Weights of a small transformer language model.
Size: 26 layers, width 384, 3 heads of 128, MLP 1536 ReLU, vocabulary 28187, 57.4M parameters.
Training: a variant of Muon for these matrices, 6943 steps.
MLP neurons of a small language model. Each row is named by its layer, matrix (up: input weights; down: output weights) and neuron, and shows model dimensions 32-127. Each number is 500 + 40 x the weight over its row's rms, rounded and kept within 0 to 999. Numbers have three digits each.
A block is one neuron, or neurons of one layer that tend to fire together. Before each block is what it responds to, as a language model described it from the Wikipedia text at the highest values.

The token right before a year in dates, either the day after a month (January 2,) or the month name (13 March), also "in"/"between…and".
L15.up628:431534469513493529511520475535457527494496414501542537481503521504442471537561478523518445591428466511479492490519555503529455462498497438467541431497487560484544460552472515576482476556551479479426507478477477467543504521439413501500489484482569577522503490442487537439533488468519498548
L15.down628:477529531551551460399516430505583548515559531508462457431535556519534464536508432480510450484514566584488514562530543450535499465486513553512530507539466532516476500485491487505472544503495517473495490505463471534512492404498481562511588507469535523476511443489548439476489424522500458520
L15.up899:446513576403528497448423579505506502499524504534447522579559458506498458435440424473483499417531525500475488508492444544580525541497510541526457471579524523486528483478481528547500451489488542489501477449506517516537485507458466531451491460541472496484514415479504465468454478513446479511
L15.down899:563478505520444495518493524509495479510496480494505467479475493544476551559501530473538437505514484434466522421467469559479469502483485476431539511475463526478481535468559515481447572555532479552552455461466542440496503462592567482488516479489478480539464623514494557528527518462476505530
L15.up1296:471486486470523584519540492449467498501446464576531568452490577472512494459494462453549499481478512531483549508525487433544466403515496516508494512496466550429535511524471526621430473545519490430522433556525514486490518573501494507545533449546539524396476486500483538516503438481538492507
L15.down1296:436492568539524505422483509443512552576469596515521467484539499546487506489519524510527530459557516519513417483562505461533582530507444525472510502549491492559526507407474458446615511424550516395462485456461541494448495487570514579485515521430506494439515447545496482497523511510481486554
L15.up1354:424525497478490533486514472500499536517456371464501558494419429515435480501510487515470511559464535546587504509419502488505548507523508505500514476450457498496532481493483512512554448564502459589458516472560475538479467511522479495537545550543471549512512503462491529444467503462503489507
L15.down1354:442572484485527491498450507510503597494563487520444519464522484507521513563492535515481480461490539526497426482551478540412468513505485525553522447498488482497501471497440511510581465515552497474501534425501498454497466530461421522488459512510484512534492455542537487555468425470439532561

The word in as a standalone token, both mid-sentence ("born in", "in 2022") and sentence- or paragraph-initial ("In 1976", "In addition").
L10.up732:514583470518521546537507434470508556474473543518476473496489538482528500455471468433463443494441547437401393474457489497469519528482531507477502519502521510463463449482516488551489514521528470454538501557462543483499472559503414502532529586522557528458545471484532505516489449568465582491
L10.down732:514422505505506472433546540515515486461490491519484489504456492557439562443493522510453508554540488522496431532490491482527509520474554465494452524529495499476461494481497479545493485471524514517503539466498438460474548546519442530440545461421542527542491498509424430487453506532527541554

Tokens inside or right after field labels in Wikipedia tables and infoboxes, e.g. the pipe after Turnout, Years of, Added to.
L10.up632:489490480499516486551529586429438447520505500517546514463481485492531545448553461439540536469485528473452454513460513529576532434502476477582515496528440549492506499480479535472571470466540498502574543512463574481518489477535496427455503488537555449530481509483528527552448535530534546534
L10.down632:532459503451568488621460464516511535503363499464452495522458531595487485527579580446495501471496486499585451460468468557478508516535526461409495527511457459482477487611486442435494486521520546503541501431504454519490498498430508576510454493445464501460502564473543541468521551490519568488

Function words that finish a two-part phrase or time span in biographies, mostly to after began, continued, prior, due, returned, and from 1983 to.
L8.up499:470490452504481573532509481527493430565569492503486550446448468508574488463523525451572525501486467518493513444527498454545464414555484462541476445500558506544505526525450528419469394430442444508496517494512569524566495505490469531516440517589512509501464552538471476532474468480475475441
L8.down499:564440526455523498462514527525596566453530481548471483516489472516443448583501510552546512530489473500564552486516483522466483463491506568485517553492513435500439497436511439592589465454512514516508530543518481490503500389525547515524473526487439480492505562512494512502536575452579473429
L8.up617:488516502534602550465544502491483508506509474520485520490451420500469473540493436467436495468597538514489500531471494475483543506516498573473491525499522500518522560520504512470480395489456583452488517477562423524452502560527467549472484469524565542564517450541446464460477536522486486465
L8.down617:468455543505584407498465593545457551437504478561510492497483488446507527512450490508528463437485548519497545518500480474443547523586512495449445559531472410444529467496555489548555481424477480535462518537537534455511502508476511464449563574451463490461582458454549512522519494528486503511
L8.up866:494536549507559530396511493501468457499522482478514527421495443567459585527514422501521427462491499516519508433418474561489577524491510528498490537555517456529498497509493495463435486517532487527540552421561447504463517509540578547487457487445432511532494476515565532448487567546493479460
L8.down866:483575492464474485514508525563458592480472446483485509528528430506460495504504483506518574452490493448496501497531539494383471512534516471499514535501508477473476481550456524566590472490503524481435475475487595468461464500532499481525551495513517497455459532520441499562474470500499530498
L8.up995:465488454421593519516549487526453521453485489476507522492561445489489528499510464450526457533485494517498525522404559472535457591505540505472485496566534544551536520460607462476436446561538476547574511548516414561472497499426517515567533545518511489576466491521469540450491464495443513532
L8.down995:569491542545520400480488538469493456377462540548474531520476542570488564486397553562496475515509515468525571477451461593563580518517527567505518519499455448457481568544474513500495485445418533467457467555458420489472561521549575511491493521470520502467478429478485532519464518535534584453

Mostly the | ending a summary row's label cell in Wikipedia tables (Majority, Total votes, Totals), plus prepositions after biography verbs (in, on, by).
L8.up748:528444544476517500489515537465443518519427501513502500498558498527477461418563501582525516482542538473471474495498542453561456522469545429560521497460581507445452471492576508478433544507499562502558480512472458462527490537463476523439559545453472512464473474471563422479526550567482504550
L8.down748:468518452496452496543468512542510500522475525559482514574496445436566471455514514472442540453453549498500511476421395511539443473435522530514505518562479461504497436469457408529443441517482448487466459540469513510607455549467435487559512502501538464486441516480520527520456526522433464450
L8.up1190:463465512528529482530455459483553501479458469526484486482495487508550540516553475479523528450504509486469471486454453488457522531446462502494522450499484519538457510475514457466499429439521502498488503510399549557533490545447491491471464510484519571499400514450526449460518519486528527417
L8.down1190:434512451448486536502424473512540442563470479485509475485421504527421497443582547418489503498480485519539560528560430522517430505564554457536443501525598525516426435466507507538553539475491464495507523499506484444485467493475470493510470500515591513520561541540476435528533460417512454489
L8.up1397:515525438457525503519477547486420494557509497499494507476436421537503489497561427416470554442512477453481446437579495531555513534511494530490484466515474493507561593489414536478514464452535476486451472564491514497629509525499455489469479510462458468524555471491532579533544464538477533497
L8.down1397:501435451537520525503480490486476505499495481450504456501484474543546499540504483437534485504601552434532476547533486451483510544504549533548498551543528488519469518423480497562473521464476486466567517430543522496426525554470473485499505553478399489475494487386582533455475477471442500568
L8.up1506:430499446533467539578468471424516502460572482461502536473457460533505488527549534496508515568548491583439547575549495546460512488553442488428527538525483432533484460470506513494560404447478497476563552500512535512448489532502515528451462534469460536495479492473566545488464537515525487480
L8.down1506:488530524543498527444507519503475429449505529557528593502478532457479462450496431485508477568403504530517523484472569517486532574488468450488521521463525469430423473545430452547533472451460494466503515452548481530509480490505481383480467497558486527480551433526449516518434547462488450484

The pipe right after Party in election-result table headers, as in Party | | Candidate | Votes, plus weaker hits on nouns like year, name, class, era.
L15.up316:539418454536517505461484519499446483507471496461482530544516507520571535499510529456511505474529492473503461494480552425565561491518485498502494452573514508496529485583445498548444448502558488460485479483506460522531581502515449483515450479477445489634493530482500455519512548456534591448
L15.down316:501514472531509548493458467520483521476458537472455448503537505521509509514520541461530555431561507448518452515466525500480490512552443430505510489582481469521469524436546469516451517498567444523543442407568444446562476487482463491476501578537562491524505469516544436566511476449551534495
L15.up596:518477566529414474430538507483533420480574432515534504474530496533381509481508518487624493502548448492494566512585470478559514443494574541506532479488506499531526529536514498491421449468472538467486443565554456474502551424521521498498532519551385528460534527505555481494530536499555493489
L15.down596:470506428455536530553536475510561539511514542516433454488485538480493477485461450526486492409531471507552533557465490534526538536488510503464531490479587484504464440506516512529527603503484481443525488487512489544482509521479496521529468443488469436504498481447446470540560475491466513474
L15.up732:548478443487452509526558559582430404550423495445470434512503540472515492523544448556491489519460450526546433617533451457444552532465511512545496495493461467501477476518530531472496514478546519493507482460369464456512544504463533481498504531534459484486508428423485524534497553494473506531
L15.down732:623504513540469532554526417411501585529533444509506508507474480501530483518598516518537514475503443464508493471490496483469481532485570542465508531436508442525479578577532403475518519485467508532514482509522472502487489493524501502434481520485518508480478526532494472523459549485526508481
L15.up1395:518439496421460496474474504507432475467424498516466523514541478577585415496484550490498497474471520462586457533540467504467459515557504464503517470527431476487443394520465539430531417439454509481598463549484543491461522446518498474497425512444490500513530417537523451506536483552504471540
L15.down1395:543440543479488467488577473475416464486441424464444512457603499480540506514491556525475489468584530495456506526434490473529402584478495461483496519518448536582511541552520532553499492541480484518457457491490516408515531543486495562455447524430456555475513439514539476570465460491596507499

Fires on the second word of fixed prepositional or relational phrases, e.g. prior to, ahead of, soon after, close to, between 1931 and; also digits inside numbers and dates.
L10.up771:428493581523533495517491475512520447514520545492483489543516464466525525496445528453531426485502510550526461487495493470571540509524505549517459491543516556507512484415576511533494508509489516491500467505518439575492486470518479556507616523576468528505435461447571433513468524508441533526
L10.down771:502491556528557480499394505513478490516506542550478475498495547561550512490507605574475439391422540502471456503518504596438541498509495537449534510623501476490481473517451539449525517505497476458455485409502519597517482525453453487516477382488543449536508516547534558507460490476476469493

The preposition "in" right after a clause, usually introducing a year, month or place, e.g. nominated… in 2014, held in Knoxville, in March 1917.
L15.up76:493549446496526579472571535488473554552513522616488485537503521497480467462540458504479433534511519519487467476534518517519524501489506495496477491505522512476526442549513507513513483450439510449518493404504476443515532527546462505516467519522515468545525418485477530492497499577454423573
L15.down76:438500542482541484487505532468547465528604508499482493520555547414456520571471499466510504432524488544503432495500446526518520540489471542545543532503447441563455536513448522514538467465549459528451534525459491519472499534510551553401552540506561512473475540470493435482482516529511503576
L15.up98:522554415506486463456537457544500480447498558551473532491522498486533567512497467469486455523581406579492501470443487524519450534563503513445496509462522514474560582559513536451457502512514433491515448524486481527486533487491540528422480485515405469557514529433498462540524511487519497488
L15.down98:539517527577537493453443460481519505458450487486493523483526532504470495489489572500532531532471526466496482525519570466567482424540528538511467505446462498430476456541492444541453523471538528475514514460504548507466503471502474541448501474477552496437519501448565491477482510498534435495
L15.up1012:453519462503514595411529538511506558491515490428468521454522505445469542557527533511514461580461455523427438583497482460558483441507580492487468455470573502502518465525491479581534492456456512493443554483454439524508472584502483512515521528464503553534488482440488485470452489517500499509
L15.down1012:497541514472576446490520438488560516509512530500467413482472555550552496424477515475521482479624468505461565566453481454534523490503509533496506514513504507568499502496520546485475532465473487432505480525498511475505495538529551562520586498526548479493544451496517511490517488531454507526
L15.up1473:560529476491508476442604531533520599456439556550496536475550545500563423456450508427518413505444468471463403460447515533506497496430499408515468489515501471391449533508420460519456501465520480500502440492535510584490556528511475506390526486548489526516555505452531529538516437590475554477
L15.down1473:522547463482528513469521588498438509399481524453458513496483444459491550510484555519517500496571430453509430471519528479492483470476503418510491470497476517476485477492540487481520499482535471481508487520449442502423574575468575575463506551537549502504486594478498507524438485520465552515

Articles and as/of right before a name, title, or role is introduced, after known as, nicknamed, changed its name to, or titled, e.g. "nicknamed the", "known as the", "title of".
L15.up482:494419496455523482447482549464575440492399471486494517496508578561462524451497491509461493507481473449462479445483538561481474453528513436524523570482476457474505452522502563546501557506479469534429494497451486480557507537473456524524472553550497511508436529465507440529525511476506483498
L15.down482:504544505499448520494524467514532534488527505491482423495496445527491437550535511505511462464448477556523523423536561522474566558524537539500423415445533478548505456409401413567521438463475451500492485535453493534544487522530608553512534489429484496510507480553540486510461520521440563405
L15.up730:475466496489476526433525507552503514492487452438477503447447546501447512535454483537540468636477446514461435475522559453520520422540435490503554475455491451468521493445435571502515531465411452473479503480456528532535485543423547527524525455509507507520475490428434489493521515597459458506
L15.down730:499522549462448459499472397456493481484486528550522552470483484496501500503494500473487459455575457547517554473511535483417544532482470520505458493499463510580524527445484504601501507450427585468499515555465509534545521537504536492476521497527528510508481488524521390491510476500527547484
L15.up1076:531459492488483474504471578485549453411493544514501455477485577446468477489449613442501566539436471456579529499527558556464530456570532465545513521495451465572471538485560484466551509481436451479521443536504451485523505554543491540502537518563479498498451509496492457535458480519545500453
L15.down1076:489501546518487505528535441547440455478478528492519462541487438486474509481533468524509473440516521524493478462458542473547470528470541467474435538419479552453470495479543494519515530475563491489490471524466505530452563443509536549478423513527462583470517514588536526478532505487523527523
L15.up1159:468543546473500489530492561518489506506498441539494470502439517451429450507436480479493504535459513495531501423479487497547509469536499511456609511516507452491480519479494534433474427459465358506508543603478480438419469485441502482431506517574459599499475454480531499450547490558497543523
L15.down1159:490497554509529511527538456540488442557510517526455454532478582454529550499480452490481513493494524516579454482464486443429516524510543488458586500456483455534548446518518514442536615510493456581499499494508508480447462493468490463507542451550520614581550466491486366497490453500499488522

Words that assign a name, title or role just before it is stated: "was named", "renamed", "designated", "appointed", "regarded as", and "Name" column headers in tables.
L8.up910:550548514538437446487554537536510462498471466502479467520421554466470558473542435490512499537415560477556565477483534476459604490558565435493609476470558493532513517525467481450485487514463487441580582543548533510474536544439516498502509523521485492471512469493519476449607429621478564463
L8.down910:404490574552451518494540554449502544478480489545579524442519514594467583476500515472538462520538485497437548473601620480445540460547457462454440495491476525462499497445532510528560530534478578488525507476510551522434451416528450511503487568482555443464503518546442354504523490487407452539
L8.up923:571449564440518564533477498469582568445514492530505526473511548441492468508493526484457547578430571550498531470429503563506552465478528444532597417465428494499478522534488508443462516548469469440501489548453484490555538550481519485486527496529487507486480494501434476484492526473464520505
L8.down923:467491563538554489540498538518426512511430473496540469522480526563502510542450530498511545511568525465480542419470503497492460526566505550486448568461368457433493461477505532461525552500545518569493534536524506465481397482510559405574487502447460538432512477469498445472544504471486467489
L8.up1167:525408487499488490491473460517555557470517525532522500478537567462569554500570489532471488510521473425529537559508469493513561547459503426530531527401493546526503496492529476458524481425539463419501558506461522490444493423501520541553529475451461508464444492494516440484523490540463459493
L8.down1167:494468542515513534490501583496513483442445462511467545458510499537503558511497505495546422534522477509445509415472502559524403491558502539539522541442451474510513489502542540470571566555476482450512488473505475564477480499513523453561461487496597491521496508524466426540498497545520453488
L8.up1433:582486559473454545428499533437576513515558532494471467506517550477539532474554556430481456542496524465514544540481508540495506516558542539565508474515525450575522548514539462452546412467493441465496434502549532431452553474447546539564545517573451473517431453485546453508410435432472474475
L8.down1433:469481494529512542516489480458474531506481447554494541507519514517498466600472542533543530499594534530514479522534529425563487474439438546491468476475521510547475469503504485513528556544507516422551495502413522571493537543562545447479539450485549456482496486484533500500517515567528525569

Subordinators and connectives that open a new clause or aside, such as complementizer that after verbs (noted that), while, as, because, though, if; also semicolons and table pipes separating fields.
L10.up350:457484512511446507441561468458423535467507486461534479508510531531522448535470454485496568538539424508406577485510503484533531402442469469487541471520495524480467487466533521498488454471506467493539478463507478462546482534512388469501582504478482468520525406447503498507474451566491476519
L10.down350:558492535563479509512505576481483462520575518556501531453581452566499508524447494471456490546531534491490491536522514554480502477439438514511471441547485578508464576448468522546513529536439509438519503451502502443482522467446480520510524486460467468492557474598450447453488559592503539528

Prepositions like in, on, at, for right after a verb or noun, especially phrasal uses such as went on to, comes in, in exchange for.
L8.up98:475543491480473503469503527476470499444435481514452545492556584499550505451459541468495529461528532476427519518518505454491489454446521492547500513511557519503504433525492430486545511439595556439563487468442579405509436595445413517469480520514517447476521509504470456509473554574521431597
L8.down98:508449477495470489515448501416569531498534431499458500551505447441510522468507487503398456468497541532556478493495522481461518579446502504525459424512504456567444550535397456541570449500524504459488511486530408503469498535421534565534535468437506462507514506436471472567503591528541454550
L8.up395:555476477524607493532541522455548487520459488462493522485501526448524504494502505474521471494493479534486513500486461505521536463526494497470479437534532495429440608492512477457510535492484536441580478504526524477521476497469432553447489485576530501542476522468532544536549468541484533460
L8.down395:533519542495519496449432539518534504481457446488511353488456430529532517547496548513516447540515539531492552506477472500506489500498443479376518457451539537576562497472529513474499519496478466521492532464503554575476514533456522557494511491522542462577508499434480508469429516543436520542
L8.up925:524573483414508559528512469464505487525498508488480480572449548475462547467468505500492443533469502457471431415449506506534449532494497501526571504517486518475565489546528493517479495471510507464477487578531552499504493494469525435540516560504538531507474480442524545481525471486473460509
L8.down925:466525520429517449535528479515510464490547474511537461459486478530506519560455447424519557542492470514571532488463489479480475528458532539520386492501487474481491491532517517543485492482463435462496533528556466461490474485487545498474535534527446476538552567500541454566484564438448507492
L8.up1000:594476493519504578493453455459505567535518464546539512487511536417521464429482520430464474499458526452503475535578526518486503461493471464542517444468589505462515451530530508501499558514502474462525490538561457474475480428554382519495497502529481474524545527466536526601490459458444472440
L8.down1000:441523438430439448533496505540367515489513483451564483495511489506552458484471462533453480484526556510505487540459531413446515466521453548481412435583489479526442484487490443515551503508537526496516463549446504545488534512523515569529566522474538474492475491507535489520418465544487421490

The word "as" after verbs of role or function, as in served as, used as, billed as, signed as; also weakly such, of, and table-header cells.
L10.up874:482458490495555521510445459518510552497512419538447608526550419436538492497468525500512474504494515380560562465533507448590484511487505499548579481505475481522502541532478480476448473574503534465454520521486505533487525425520454470430544403532535508467540530563476501499531471557459477611
L10.down874:584501455564507484519531531529477512526486442475376492475538548548490490565466504469520507546493529472596497436457539531470517530485473539447460528471505462577557488452473518515515556511555474605557507437482541436431537466544545423459431529490492497529505489521498449404492430536562466447

Relative pronouns opening a clause right after a noun (that, which, who), plus sentence-initial This and it referring back to something just mentioned.
L15.up605:510505548521525512543520523475497459540485471514522503573498466510461535456542437469489542510474501482473476441506407497448556496436566513512504555542508521523417515491479426566517502473449519493427587438553477406468479486452473475436599539439549507469472468496520441528484418483510507439
L15.down605:485501528523469470496522518452477476439515539471517459510535453506497494530455471454478434538492569575498431559476563601517477495443454458522502496499458466499515490495547557543528495562492526451567451439429459533527518570518435495459470493516561463516499491587544477422513557528558553523
L15.up661:565491515417586522452486517490487448560542472504545518549489433465456546436501494463450539493525487486395509486510556481549521511596513573529495483507452443490511479547470558548488446504440527532397529497541438511510443543468483501501508419532490516472496464505494524551547526539481539501
L15.down661:473512489449495515509464547475550548456497467549541457551494467461521491532545468468522475501619569501504473502487494520417454526483500504569503572463532521551480501542542464462559475570515547426469469545445532492477486557522491468488486519539478488570555509476492459528391505440583488483
L15.up1011:501550557502527511531473519574469500441534522453574533474536514519579531468424522457468487556479547516543481558496512459477493512515504522398461509532438485465426519515494515480441524476431449565453539510497532469484530481463508496431454457462472504517479465525533477570530523538479460506
L15.down1011:501480456488471525484490456519454483496459485541542541533541459555411407445426546492483431521522501485484490478511480472576524475502488539522462462484516434494522530505453518463536494502539552474484545466514565470470556483562467476501460431473436477516441471530563474501470529544493489540
L15.up1490:549441524470525471530448509516511480393430497484562465551506361536456492496546507508531491488476461457533544475467468482465495438493502517437454498590529501559417464514526523487475541525408507527452470464514527520450501472525554503540479455460486537519515450573452475527570492530499526439
L15.down1490:527565469530589568466546538496424543505531503531489523444453496511467527559513518561539465452564495509541455457497544510517442567499473559552563541484582489538504485517525432461495491460531585550515584463456477492535545580550486525435465515506527511508544536475511460461529517491491450497

Prepositions and linking words that come right before the name of an organization, award or institution, such as member of, inducted into, confirmed by, professor at.
L15.up13:492395517517514490523506492554512442588520450475474537518460535533563521509571522546516491476531496547463518536520477433450471547514545496548484429477467526511480589460556440505511530515531506509454477512543518525500441579473470490455473553462447521476517510486516474541456501570467458501
L15.down13:533500407471447481522547576512503528439554519578448417574513516520475510492503517512487486484501510478528525496518532537516498463535532593521526480494585547467504465475521517539590520482505483486498494428508479540547519511468496511446487460500538509495574476499474450497502434468515592456
L15.up757:410520530445539507528493536486495523488513527534442496510438473471492515528528541403545438543503403568521514512547452493500477484514536506488483435476510543492518506516573542522558600484490493561528482539458438440448500497553488507515488475498529590540520512550462460493523499459451435534
L15.down757:508472502578440453504492508438510500511490480449432400501454489507524483538512528466528500587514487495469484470497442488490475461550542534623484494488436475510518514527418491454476531453483519475606498521568563493540494588491545574511514502487562521527477511483431480553506488502571427494
L15.up873:462544538595523470489559503532489501494529477591533492494535495510489497468549519462514419557557490510514513468548518468610531492459458516502606489539451584497483495481536364579508503505525444504493448547501455516533498482433551483509446482543516450467574501472485486535487466461481583553
L15.down873:504449484535501485503519541573432511542503567499499520463514499502513565519518520482547568475503501477421571422468539426519495550498554450460519531422499496466446497482490526535550503484524483481584466394510532454548512494574496572552463435521524541575536507468445468409516508506416408593
L15.up1475:517505583522454495463477507479514515527488387484494514534406576549541549502560546510529469535510435481537569535440462410523474525568525462494526459478572500534465455440529490557526497576518510602475452444507539471515546431455532512513477482537509568474491482520554381528485474485531478492
L15.down1475:504401513443447419489520467588504502524533590573489495587420493523560558475508515492482393525484465570486508501570483484450551511486547499467448527475568546475499482504528499398514469513479528498550492444558512563512533483589469518490432445446589490543528469456545495521511413534443484485

Table pipes after a row's first cell, and colons after infobox labels (Glottolog:, Website:, Unit:), sometimes that after nouns.
L8.up252:543535530507470407575554450558461542516458525465486492511466554491536545514497459527549457531493541517527513447554537512453476475486456538490472442427460474436526462423568562524476554526491517451496507429456464465520526512511560475546499454561404482518508466410489525574588479438516551486
L8.down252:432432440468536508525546555483428485485470494451581441482480514509502558489516520497506458433510450558475518555500538543524580515477442518523423449485465451540468526514454490495534442471458450464472478495505546453475500492526539493545491519523432456515484503509498464538499434536523536514
L8.up420:514493519501504478516528474566472502512485493575526501493446600522452562512542448488492541454450473472579499525457605555471498424495497581497499515459506420521545498499491495474499476484465568508530598512469465482541483527499529438482464476559445609561554442490511439511473477466467525487
L8.down420:484463444490503539449508496441522429473538513436560507499470527497479521571516541559546508479468490503492497408485465577520458485489457494489494488481473509552547555524533454477431500558486504507510545582567476544546547487496451431491377543513406452527513485545454432475499476457547508543
L8.up762:579533413463477496511544509540445537469454483585538492462485519516482546480499402554524505466579441500538489480569501451487549469420538514466565437528518449507464558501484522484502517491499474530505538518492476477566509506515526518483554479533481487546563480438609535540483481476501504533
L8.down762:451517463421492504527534492495477497504512553408530518507414455552499556485501473545473547553540435509573481499524464501480511545528473468515505476563550549458504507450450546582533549472519510547492478437526539463449507502544515491529559516494469468550451488485579571433523509462488524509
L8.up1303:454469455513535532488458439518514479534386463532462567458495511526551520451451425506467500499496458484484483435544566505493447475536463506539526439510446437427549549455467505474478514500556467481521509533486485502500530452482480487484489543524499454471522498499415509511576521537522545440
L8.down1303:447467557496508478477436566522565551504478516488547448542543503544534526485522475495576519474463455565521460527486592462469591566492499453467507529543449474456559480496462493460488485449453481508458506486483400450507455495559427486498433459480492500541480464510529489544532505494499529482